From a checkpoint of a small transformer trained on Wikipedia.
Size: 12 layers, width 384, MLP 1536 tanh GELU, 24.8M parameters.
Training: a variant of Adam for these matrices, 459M tokens, 3500 steps.
MLP neurons of a small language model. Each row is named by its layer, matrix (up: input weights) and neuron, and shows model dimensions 256-383. Each number is 500 + 40 x the weight over its row's rms, rounded and kept within 0 to 999. Numbers have three digits each.
A block is one neuron, or neurons of one layer that tend to fire together. After each block is what it responds to, as a language model described it from the Wikipedia text at the highest values.

L6.up279:559534535485529497519470542444511534501512534486441461447518510514581481523466516516556505509521489443511507522484549443476520498472564419508526417505482593518467561507584560498517495551546514532535533497492581471560550505528546487519504525458470492475500487511495462525537529483498513459496442493466533451567465488489526490496471501541461476609471507426525531543561514522465507464606
L6.up294:513458538548554423516513485555488513441453422455460539506508537485552553600415478524524493600549481492549533529455525525504524490487562453477531457529472611508555448543493500486507491556507537450478478510476480504555430425481550515458522469485478473487487539497455491503505470508496528465480496485508556513569491516466484448500534514500466578547526507434535495474482564514462496484547
L6.up497:447535479511486437527504492514502509503510536465454588425454535470568514513551502577522541498564538513510497456524521451439508469458438507513500427488469576537500421527528542513432529523575473454476483516481538470489451461537567519498469500500431506493449489447571498503543519497522535487497475490458594466526457463492461463534467569538533519497486537520479531518474497497552508432492
L6.up628:522469388488490491495591429430578508461495498464465506473567560452558503599507488525489550490468451584497493539496524506512542550490445454506539481456561596528490484482519542460472523554514563431484495523505445520558526493494540461396564480507478535464446480529515570405547513409468498530558467446490556494530545543484500481511435580530511523447466472458470455432537510490505521504558
L6.up886:507565494507506545551553524462475493537475580448551519472546535433548491490445483432483496576520526504532502464521488495482522479482526485498561476502556453532508485477537511542534484540483499517500499512424564532479453492539479505509528550470515536455537555476493510489492529515596425488428483448488498494562449535474510489516495539478448560527559443551519506460565527490385486519571
L6.up1033:512555502466552552483561488415539551479450439507567495469454578475457511594550550469459539523483498536549564460504551523484485451494455542434447475489526496456561491511497488507500517521465494492422536556409526498530553551510536432502513507450444537521495475502486521567460423464513517507444516525554547534537445489482483492492559543504546482504560503536540484524564449464543496471614
L6.up1088:575471506498512463504549471466497540573467505505484488512502482449549419519539524499444571407474454505524528482495528465471468446524420457513504472536492505555577472510454490524540563507460543480459530516499536516568527488485562561467509468463449524501496492530469483505532500451476551492509518465539558488522518489469519423466504507509461527524467529476553461480583536523541492484561
L6.up1475:501508439495510530533560483484534529514475468465508500464510570496529508563479515497456499491465458454526571542529590557507552473481498461457481417520570528536534436467540491487561565561470583456491491530407518485507528447538499504419561505466434512517496560554454454461472455475472467528509509466501573491584469526516489516525470502561457518439499507436539408448594527498530500439616
Mid-term pieces, sports text. Inner pieces of predictable multi-token terms, mostly in sports writing: letters inside acronyms (NFL, NBA, NXT, HIV), hyphens in compounds (All-Star, two-party), first round.

L6.up75:510442429529498588514528492460517501469457481468476468560494490472471560508543524454523413486550496486522459456463458544496591461441394456475462589452513510529491482500522540471433547517464531489510429572458428540520517443504501435529480447508507560519395444537423485476498468502463545548570504516563522453478438536513480493520520504517492513449630478557494480454474548470483433520471
L6.up776:516489435496527589515512531488503445553478480420515466489532467463409563501478511457446520444535526508478507547496524454504537488433430481500474548448511451539476480459463488537489510489539510564539490533574521488514519524496503457544464434433510454529458382443476558495525476490457470501546507503522498530534487474524431491451418408550473507545523461476574457526487456442468457544484
L6.up866:546507483494535576496528488466555528467473427454465513525552490488441577536520550466516464496479498498510513451520453567530479480487484583494531601504487469507489462478456513464444505463468512572525473564475493492531511484526493442554472495455460560522480469517443466512486505470480514549490517482553502507496460532458477496487456488475486459452473478469451559458511515495453472513518
L6.up883:509476517482498598504522452457535539464531453409474541485593555477522503529443494483526583473568525543485576495502531477477488568441473520546523495471506515515454445521491529458542512485445511568524494539510461444492585551488490476559462509468529462481476450451394485534441507550504510523494489456537489526503500541448561452506524475513558483503550431487515458454477456512432493474559
L6.up1184:529443469493488498502505487522500505454445416476535507507503546495453511455485461437506491489457530530477516525493441504398530522551474535457481544542481504534436524525518492490451530507476516613470414565564489502488545509507439514563494465544536525468489457454500589527543483482502509609450483475598500476518462509426572510572552462507478443433421490439536468498492481468530488522547
L6.up1206:509435513506553540457548484479538564456447492509487553485550522496492572559496523489561524464444540551479512493582495507461503503531487523462549422510540468497499564433504521469534568490495521530495517567521459453516587532490498499492461421424489412537421456505443499462507470421475481544524464472480509532562494420445531490490436481526508481388466487541567451454422489493490489530490
L6.up1208:482518520433494549487507409462546522472529421514531558520582526483503529519534494509547454496490450549502517559523472494495522479454425434477499545441575486501549460517528460511472448461513520529473448520545507547476465576584496478516462480510500491545508540460539486502456471523471481584521504490544489497555520517504448406461578494476596499416561539472388556482531516421435463479591
L6.up1285:446526474501575575496492501482522603496448438436523491479502489471490536500490519522519450532468576463530530513549514500506572510447509461423490566470466526562467451485527516459465439485449534539486496563468455442556537453526583437394446444470504477504444398534389493518501516449524434509552456480426469482510456556469517500501488455530432468488487510553594495533406502493506450505496
Second subword pieces. Fires on the second word-piece of a word split after a short opening, strongest on "ol" after "vi" (violent, violin, violence), also -al/-ial (provincial, presidential).

L9.up357:547503513477496485558535465465491440517489476458475493478473525524500561512404521470543493494515549379535583503450554468444466490427506558497521542456464485438533458467478512488500541467571526430503474496590482555504491541484517521569464513551520502441491499507516469482507456492479489556482567539503508569494490556460443589533452551486522480477604572494493563439492445440532462491504
L9.up460:546587530397579540529542425478552382520426511463503505491547515479477542454501521522578469477488570456496622466466509464460518560461435556584486529487495515543576479462492556462465497518517567476547426596565549521545481515540508484549509544491471514510487472501521540483492512506450490492504644558484454576478486534511458505517469507520540486488511571490454515431547502485500455452517
Table cell separators. Pipe separators ending a cell in Wikipedia tables (after names, teams, results, often before blank or numeric cells); weaker on commas, the, of.

L6.up142:535512488477516537510461597487569403473563490461529560438534535483503526560448514450502466449532471471468510482459498529539559525542411481417507492500506456553532495568557515493441540477447536532515443545472483517530522464510497515415563524523448503472475521521441470552446516447513509506470454463512514493538515465555567419493484491470507522508458483455500481399535464421473461465490
L6.up512:494455419449547383617452486530506525450497437511475534546530428465472473509537516449486478483443475451478556507579510528481530501502534467477480487600449529509526531582496527468441536582531487485542500522570448560483536534478507520480484455510514452562500475503470475528521488541478496421462452397473492492510487481518490531500511511520515492502474505506511490417443516537469545497471
L6.up554:541470464512492501497511491465488531434478416508429476543547499539399473460469474548535488495475477480475530500485509579464532472499542466483516469515527501471545513517471559483551495461570472487482520537474489499488556541546549428509451444478484512515554457522434469482489514506519551463502539496505508492532493459521509529491537397500527445511491526438553511495479458523455494518505
L6.up567:583484401408460589563514542462516479524555470474489545460519471476517542493451524514530487508471491507513606475489445490485507469509498485552524513528592571497473560533504484527447420446449446488533499465512472548540450536538549451456513542497452455467435476523507460506451514553522484571492511549471573555501448542495471542512504455523466518496536458482517456427517526470470506473493
L6.up1000:484532528486485460548467541485503474500428534500413505542498552506527503470467472403504572523472442496554519470546512582503543544526497471464559540476467518444578482483469496486490435510479472386474474549532515501524506494524550514535496506498431525443403560525464534471480458400549526446495567468557536496518492473491423618559538460566537443476493482463453493466495487452491488523511
L6.up1322:537511486436538476513577510481485503475502490475498588512531515462469538534459538457499504475476441493519460534547525517492579482434528494448563496554434546455539511514514465501501588503515495491527519535405473520497549475507467482499481510533513540550487488487487458560468484481539579422454471443437490472515535478448477550435594413497516468459443472510598511446549474456445537493453
L6.up1331:494516502530536533532479451393521501461485447449547535532436520480512490399457480515460517468541556449467523492548570520467533547504454507470540500508512504514504490506546491505462484436450507506465441555462491486510564490511538548487460516484537453540397488445471508492441452492563440557524567436442488486520480531501482499471495465501532497435573517477516595485517443496491502574511
L6.up1417:503502493562520521510533463502548475456512529532534565474499485445497576449452427511525521526527476460535513508521437561462506547502459524543524504536498548521469503534445558476469492485518555481590506529545555531561478520480504497463491530530509455475483496486529584539460555517492511442486447468469477543521519450501437502515463524471447493421544509491462546548480482398481488562454
Table first-column separator. The pipe or value right after the first cell of a Wikipedia table row, e.g. "| Candidate |", "| Party |", "| Albion Rovers |".

L6.up59:422546526501492492569517499486471516488508475552479530493525498484511512426515502493499534496515553522580545535511572444494511428522538507561475480499510486489518512529587472534487475515518533538534422482488551499512505455513487489623481558442533496531459472540469540569490491495490510475534529598445515472488519474464480510515467486535426485475499539419604498440478471512444514557477
L6.up102:431522437504529541428581471534514518449521503525501496462478462485462586452537464507399457534522459497495469481521547560517521565511447540445605441521479531525571493476520591496542516548413477456474448528470553526547474481555526535489511557551491506438440536506522461511491492495518523489495468507490585466532486439491460507505528492519488468478532507456491528492543487439545476543607
L6.up328:505495500486578445544545496464495464491518507436513551482476550448413512481498484554488473467580498479514477515551547484490507497482482420531413482525549572551461430538539563530505493473467578507582451484508564581507438496490451536511480520500505462510478487506485587533531480465530569431495538546520473504577488529502475467465491506479531495462535445425549538503519562495493418511530
L6.up457:469514534495567446482544460483472494531450519496533546511451506454506573479523405428494475501615527439479488559503605464483531479511501532488479421501504522530553557555541492508554533452481520474464519535470497567558542517541537502547498564485499447529533464494538541532573408493549461521467504609564528497603487513484466500489626570519388513506477502496485528454536508519506471536530
L6.up1061:434536452538489445559565466472492524469498456498520492487451463482465537508477544519489492510497477480538483510466503514467526510477477512480492441487561563572519511512562512504519481489498483541494482478523531642504494506494512544506488473471529511498535481484488556508494513474573499514495494477513548496569487495502439469507555527573423552496453467453557505491456463475517483511540
L6.up1142:487555437452506469498555517549464557526476427501510443500438439479493583449519533535547504493484526454513503550517426492526507487524441528529456538605577417580500509521438483538507535550455482520517479465430557591476479551583478490502452520493514527525489530525564544482462458464567481533520466505478518522548492543411455530465484516492492468455562530477579453487532503438467453415501
L6.up1150:509510556461551473509452550473434505498539422508523598485545557476468545418496583392477513495527573485505525503477523555478563422502430485521486426459529532515459511508513511521420489421445450460489449505528460541477538536507477470538483486437535502445484482433493511486601513568490428502421483546468579467514497499522531504490517437510483515552446470503604465454489435490477454585490
L6.up1449:393554463470534565552494420511541497509468508435487430483473410482388530463514513422487533616521458454478560482483531507493517456572467420513502469543545511517500509522460431555492560522493469425579462515505521515493476472504506495604503550449485441478535462479453511539513530474514408451482515469449551479527494574547444505499544506514488481506505495483461479513532535456477469555556
Numbers in running text. Cardinal numbers, as digits or words, in prose, often before a unit or a continuing digit, e.g. 62 receptions, three goals, 42%.

L8.up509:515581537480508499526497489533559538517475496486505503452547436476542480418431489506489511463533470454528503497517523459507511472465437409480491463461442477506519508480517538502475459523434484444514486529543545512496501489474444518503525558488478461557523577505463490429565470502490514547506501480538586444535478510474405421532558585512516535435466530540544503462457549484488522509491
L8.up532:506452480456514461506484543500545530482462481517510522434486449473488535424534476453565510519431467400548476403556546511492514567560416478501481518535502500481476454491480497455451465464534480485504516532544553522538501504579523444499496510492524443540447518521485447491494473462541507515523462530490567484503443489462475557543472554469559501501520457517444492504475474447524453498517
L8.up587:518479431577494511508486505472583463435485427468564517450492506469477489434492541476532426400464464458527514539560473538447524486488517448506541573493460542428514493504473507556422464455433495510504538546473435546518462513558495463464450517582513497470446496510495504583508382501508523593526498545545566463524502503484571452527445504517509498489565521446492521460514527447520540532466
L8.up1146:524524413554480494482489492476473542497449461460517494509532543450495494472486488505509556520484486535493455531460556560493540523544506518520454470479496544435433466502538499548498572468491542573499501538497462487461523535571538492499512526552560464445451509439519537466496541420416430536557497539453477449500508461543504454570508553540595528475437458422482469485546542546527436495477
Ambiguous word-start "no". Short tokens like no / No that may be a whole word or the start of a longer one (normal, nothing, none, Nonetheless); weaker on fragments like an-, to, mid-word s/r.

L8.up100:508471486418517484519507534423554605417515502498565462506524551454508503449467517524524479470496468478536530504503448463516482498506503511518511533458542545569517508483515525458499495483466604584447527504524516513451478507514506487570483418493468508507438432459449468464511484481616499450551423577480500467540450571504464508444541461522441468486541546518556557447514567446464400416538
L8.up1009:541432437496532490526429577485470499506544520499539508472475574459530482452563439484547526583484467476489545483453458477539499511465445534557467505501526460468458515455523506541510516467484530481526530469515442503497518598484542492478473468458469543463469548420525472529521504479500485479479410502543516504568507496482512465488496480487510494510514481523464413438551494494527504398506
L8.up1067:426495471534548515523482599516487438475548463541509489479471479471512526496528459424518468474551487523501502442507482509485510538495408437526475472492504598536486558512523557572461518526531520538537517492446529551509490415495532510510519480551470518471461452491469501497540577481516499435524472496549520463526545500484485494527532494523447486566558552486531450496406507460553437418491
L8.up1267:542455544434545407472528501459568473473479472498550474510555547465493496565419484446584541466549442526487533495514543478534532529452538587498489436501505495554496472534513546473520431453507499475495521542463476463516446582570526465481446455507456456510495474487457514498525510518480494492551451499461509496535536473569506466425562515524466406447588580494517474547457522441493536485520
Medicine word ending. Word-final fragment "ine" completing medicine after "medic" (also Pine, Catherine), and weaker mid-word pieces like -ate, inter-, Re-.

L8.up82:571482469481451548428473468483491511471550487480608553523510496534536527495513520467542494522565492464493480522494486535514553528472470520512489509553501556500475478456494488483459431524448442425569506557510378586534533522557543468497467520416489394542559525535461441440438477488460529490523484516487538497532444442417447520470506525480495489486549447465536490446457471505507465531477
L8.up254:456488534495504548494533455472532493464530506509576581460557500449487503486508526484532575488582505465484505520495595470456537504551481443532530457534513590524479520537542571485479489511523455493556454510517546563506571447489487500503453456476507482471433482462486501566469510511418453505562478491480503475600499455530448516467454507511574471551507448518559547479452545511466543545482
L8.up830:485517496502478478479611533474480549465455533527465506519498513459508508547526456533538463528500456476510478480515510529528601458489501449492511529444472491509484493446459561475462477439516503453582480540524473483531518563535508427449489500501550521513424492523446502534453512514506567460518517570472503503543459485547436472506412400509551507496520498553500557525545540392506540477430
L8.up1096:468475443467476452450517541418495501439486503493582519417535448521517510538559504514511472486475552446497523473518484547489596446454512505428448513525520482550515449434487478461526518417486518536515524581456488528484479492510493491482438504450496473505514508513379505524471491459602465452473568598497490458559481451488503520492411526532551437444558468523551466488437519483443505535511
Word piece after a prefix. Second word-piece right after a Latinate prefix fragment like de, in, ex, a, Des, mostly "p": de-p-rived, de-p-loy, Des-p-ite, ex-p-ansion.

L8.up21:516521486439487477522478458503458507497535477441451501453509449503447535547445469465470504472509458423465430560522492501497509508432423544506518566479544541638527527488499525503482487552545483488504461503504495482558522476531471479578451519487494539478491507440549477504555502514616540464469474456557459477518502495466503457560572532545440451488508488506551481561584460488483494547505
L8.up32:478548506462477529535508470513471478387477508501475552467491551477453467477467498443444476494567441524559486520480480511504533513528420520479473504547466525500521466540496516458425595529484470461462431523522533505549442468477504461533525439436470459437472525545513574520528490509503496533514414471543601499562530501500408504459528419524547437468543573491504555502427483426449497470587
L8.up95:441502520534521416552438483502469549474482511434527575471568530445463457478491394464479516400462458560483477471540477521487561498461497533533460514502469455521528488513516515422451517500515570503508480573497484536570473514430521447517510447558478471483509491462545534469564439480566554461499402501517532474479513525467530501453493443564514500490576569566498445445521522473450501477514
L8.up187:544438521425548455500561435499434504480529517485453577524478529490512561530440465473589503438488426490449482584494507543474472511479490543438500503568486560426534487518495502436464523531519505445552560546465524533488543497510498500417488497495484463562463456548454541502492460490406493541463497466533468539531523529546454499479513464496471482499531477496488466504493550450450444530517
Table header row starts. Opening pipe of a wiki table's header row after a heading (| Pos | Team, | Player | G); weaker on mid-word fragments like al, ul, equ.

L9.up383:544405431535512504448496480546514441472483508508504472559512478440478520431458559540546506511532524397473521463538495508413521519462495507546511559427507509532532489508502516536471509481546480562517459508530472494498469506541535519513511553547491562522447432461512509539474502481442570512536517551529414501452526569473466518491544435466553531514511436481546523463460465472491368475457
L9.up1321:504462447512480502477491506492558593463475512519525480464543458474524483499467518509499507483552474513545555444495521477484539491470450434464480467467545527490521473495471487524418579545500502476491548537483485534503514449499559535477563466458499559497512498564514496491499472473417534518415595514502523489519573508521510500483489494536478452426538552448524501463471580475487440532495
Connectives and qualifiers. Short connecting or qualifying words mid-phrase, such as or, also, as (well as), and, early, only, plus scattered word-piece fragments like "or" in orchestra.

L9.up77:502517472443489477543497559534538531463481479529503489463508494447488522508419502448416535505475496496457483461478532589557565509514507547487496516546466467500527466507577500477503512514519564470429439561495575504517497462520490506510537462503489525477517494433535458529489505454487549547457485459530657501506576492514530464500529507470509445486521593448572488453472501549440472536530
L9.up349:487484525454584550553570535414574479447524485485560505480543479545459447507445479479534461534518486507526507545497499532533547555495455469471523494490545442617509549496580484446463423419614521452513508497500475460527458498492500569462536469493496396481531577470455469506525547470468472512516443511535496455480492553518431496515499505466479485522544518516511543518589573465511463528494
Table header fragments. Tokens inside wiki table header rows, especially abbreviation periods and pipes (No., Pct., Agg., Pos.); also weaker mid-word pieces in prose (lo in loss, ed in seeds).

L6.up220:497554492450425545543474564455542540484480536540518501462500536473478498524468473454505390466484472486494498499531463499499554545482458438493420563438522449522437442520556522495414455519477576630526468503456550530440528482534519477526485582518534454419433501485473545448508500527517512514508487517488509533520463521500498447532448439499532445450452538499551476482427498500494416583475
L6.up382:515417474475506532510510599447517489477541542486570464509446573508559527434476528512562477494531503483470500537533517510444487581432399524528429539477530538623543464527506437493467503512479540594518522509429456539475429518540535444535489510541469517483485537438462479504479511512474482402475489457517540513512452480464512496524477522486507500552543478465464373527588558400512504436530
L6.up408:553478506437449549525530490518512508489441422491572534545543501496443468531522536506501519537584529477501543459501435504460534490389518438559424513471490609523492486552526491493462568432529545524507475526495462501512432508485587565532552446544540544430511496407468495516500551476430485484559522528462496528451453569502517483532543533462531508465559497445461555435495476517468513472549
L6.up448:498474464482505448566530501583506493475571505516465556465527505453492508507452510467548510489574502466500461541526575491459534563472545507487417549499452517543522571513515513501489502511466572568479463525471456497497424528559448470515513477533502543419513529495496481527505526495568489473576438513537467528554469524446468570506475536569564481507551462483493489540464547488522527465463
L6.up975:507489503501423449539532499496501533485446553545532471449487548467556535511491491502539553569460385479536544454546533487457511536490456471475498517508525439552439518520525529506458438505589538527460513536566557485502448534541521474465465553495476521413482494426500480478479542514500471480516469517517556565501430531571534541535550473545526545586452451499511499426603522541540479514477
L6.up1280:452480455524530554515561540544574422422428458469502508507547533484444537455489594508534538385573562525473486485552519510487511506448521478497494501471545527527450526478489472490478555489425500542431501544525544473499486560550447427499489433512509534459462485513453423500541558511497538520580502509486474554520471470479587508504543477500474543488530453478537467480497513473488487571500
L6.up1350:537432491505547488499595502442529491506491499482530511469488501485487484522443496474555475430523469470549479574548498498511580497401528474491452534514508569493508441457543530481517514522523552481459443498487490498472493509557535502491503501520446502472522455443566577512520490457516530467502425557476530478501531480498504468529515533518508406435510434447568526424467530426474483488484
L6.up1400:465555553508506552558584509510526518477471533510568521481474578477509509538499505481493494525556532567475569463467479487483540498452520521550400510482482479558458485539539504467495512412562591488546417490477528499481477529502533518542513499490497527532492454480431467516489458491509482493534561540527554521496477534443498470494511499504477402480561484485482503495564478487457457422507
Prenominal adjectives like "new". Adjectives right after "a", "the" or a possessive and before a noun, mostly "new" (a new era, its own, the current), sometimes fragments like "pro".

L9.up827:535431537475544575534494477386530480533452566525449505510510492464487535476484503434540491532527479474513499480537508484520534522423487482506468467420530514514478452483618509408515508546525560475474446544514572524523504510517551457472470506506494499467538518495495555498464504548523487573515496598533524484519504551487500576448483452511469445402529547483464497517524476473434465495459
L9.up1503:520441529418578451532504535467475480479515541423570455501512433502439501465479481533510408501516495503464534511572491535557485520438530445503438515485509472507499477525462467495450515523491540494524417467517532581527492525598536488551465474508528533463507476477463520435508400533419397520537484530607537473547464495441436429476493483507516415469500488538552474544548451531527512515465
Word-start fragment "an". Fires on the token an, either the article or the first piece of a longer word (any, analysis, annual), and on similar starts like pro, be.

L9.up663:553462492466475611552518455540538468508535530516510500542550518477450523439462443445476489543457493452486454518478529439495540513437475531516535500428583531422557454608528554477485506477540508537496459535448542526520542457482496460487458557467466485485467483463497505507558508472483548527466475535443574516547531524549418558409613489516401506511539451447515491494501514430465500470443
L9.up1300:503518488478563446457493484475473500526498515508525484499508510483410541441500535491438548523558515473492496530517558484458534396506512433497511508495535560523518517534494574526479492478385463505480436561478513470534574495554494488571440537457494559528420509509507467544475531512482482507561525509453471502556546497471418546514508521536462486521469461434580514438545514426478487555515
Leading digit of numbers. First digit token of a number right after a space or table pipe, e.g. scores, areas, counts: 5–1, 0.12, 150.

L6.up424:541528546499475527585514418451548504471490501430481465516501460450480481441517487503477541533503485460547477502454521505496467436490446409523515461501481571479518446537508545500470530488578520505498482577481530476534526478554536484537510503430514473474515500425411478485478500467506532482497491446498521462488553548505565481483545533486518528444452505463434500473579470512418502481489
L6.up507:637488520515503559537495477503544520498490477435489519459504500512442530471435544528509567534442484519548491575517477446462579515487483527491491544482507513503528488568457503462450452489471487471558463530524500464545494479474480466544514466446484459491524501438468464508479482498486419480442460417479508470585487549573485450554524519549498513489524511478407429565450536475410510558471
L6.up955:558530451454501539551535523426525505493458501509490497461457515530488509488524440528542502515518482494452520481479493438505513521465430506457449529483482483535546465480477564538561517499516491523490448506429513462578481456492546505547493531513572473444481494450420557484460444539523461507499522430515492490531530558521531458531468472562472449499514503481453479424592474466479498513518
L6.up957:519454465503497495478529497489544521492426503538460474432498540513476543470471547470442488540432463495532562478521548606490512475550477450421545445500515517515554457536494491509494547540474455443480477537467547517493542468540474464479530503487564503551511518504434513485469495517490532507470465518502552447511534521516551462520579501514477508463550549480457454513557516463431466517576
L6.up967:603553479545531584489623483470469514416510516482549460480511529485520518442498521517486472494485445465538495523542465502495424484508417478453533510539441461552517514483477523507464505482493434559496441522516498502494463476506558588505490517497589430502489533518503530488474444485510553592490444443459542509520508501498458452523521461506452447459464473488501475458488482466442510459568
L6.up1098:507461434538545511537571407514503490529482474528519532436424524476486569489439482521450499462499520523554511548567504531539514561454422481479506481533485570574508447506519556454502538582576511491495465538524561568515451526509510480410531484444466500517523598462533523554465446481546582497510550445463541470563501490510567472479457488560463535470519518482554573477549481462468485453585
L6.up1188:530542473464583566496542518389556470501514538427541491423476549470456482475403451471484494497440534538530519515516470464522501420466452469505543516500497540555497509485561554501502525498508576488532517521456526442570481469505510492556531505435512503570518501513440526494425489477537554495546502402440472474512510558546504476531500475508528496472525506514527477489621535515473485539609
L6.up1477:512530446469514474499470472525555465490494478522535525445518519460487583550444524513504567491477562461528477523450496539481465484477459531558525499563424471469522420492499521446531537450492498529508464541505513510523473392528577493467518533488446526510436522495449514518480515421550493481520506457427566505508499480432535551561408399551536493485429516526521479426504393485498478520569
Table header separators. Column separators (|, ;) and line breaks within or ending the header rows of sports and election tables, such as after Pct., Pts, Votes.

L9.up600:545518466513459474530509481514501459514527491480470453487517512544471483505437471488439513516488501547612494547487544524502511510465481468450553485509493495552581455441520504484579549566448562454484469489539568543500463468545455468466478476447443536456550515520572519473483457528478546550511483533533540495525568516453456523416536547570495495476495511450457503408521453465441471470607
L9.up615:520551461496557463498576455475437532417432486472479499468534479468471458504527477505484463469441486438543546477480556529522474499506567442539517403466506506464531465415467540531504475543534484456453512497472510489523517481592536439517500493412527513519501514499474495468503463558440549494488474592463542476541492485516484456443465524485560557442531467479531482483518563504525458525494
Sports scores and results. Score tokens like 3–0 or 7–2 in match-result tables, plus word pieces and articles in sports prose, such as "British Open" or "in a bout".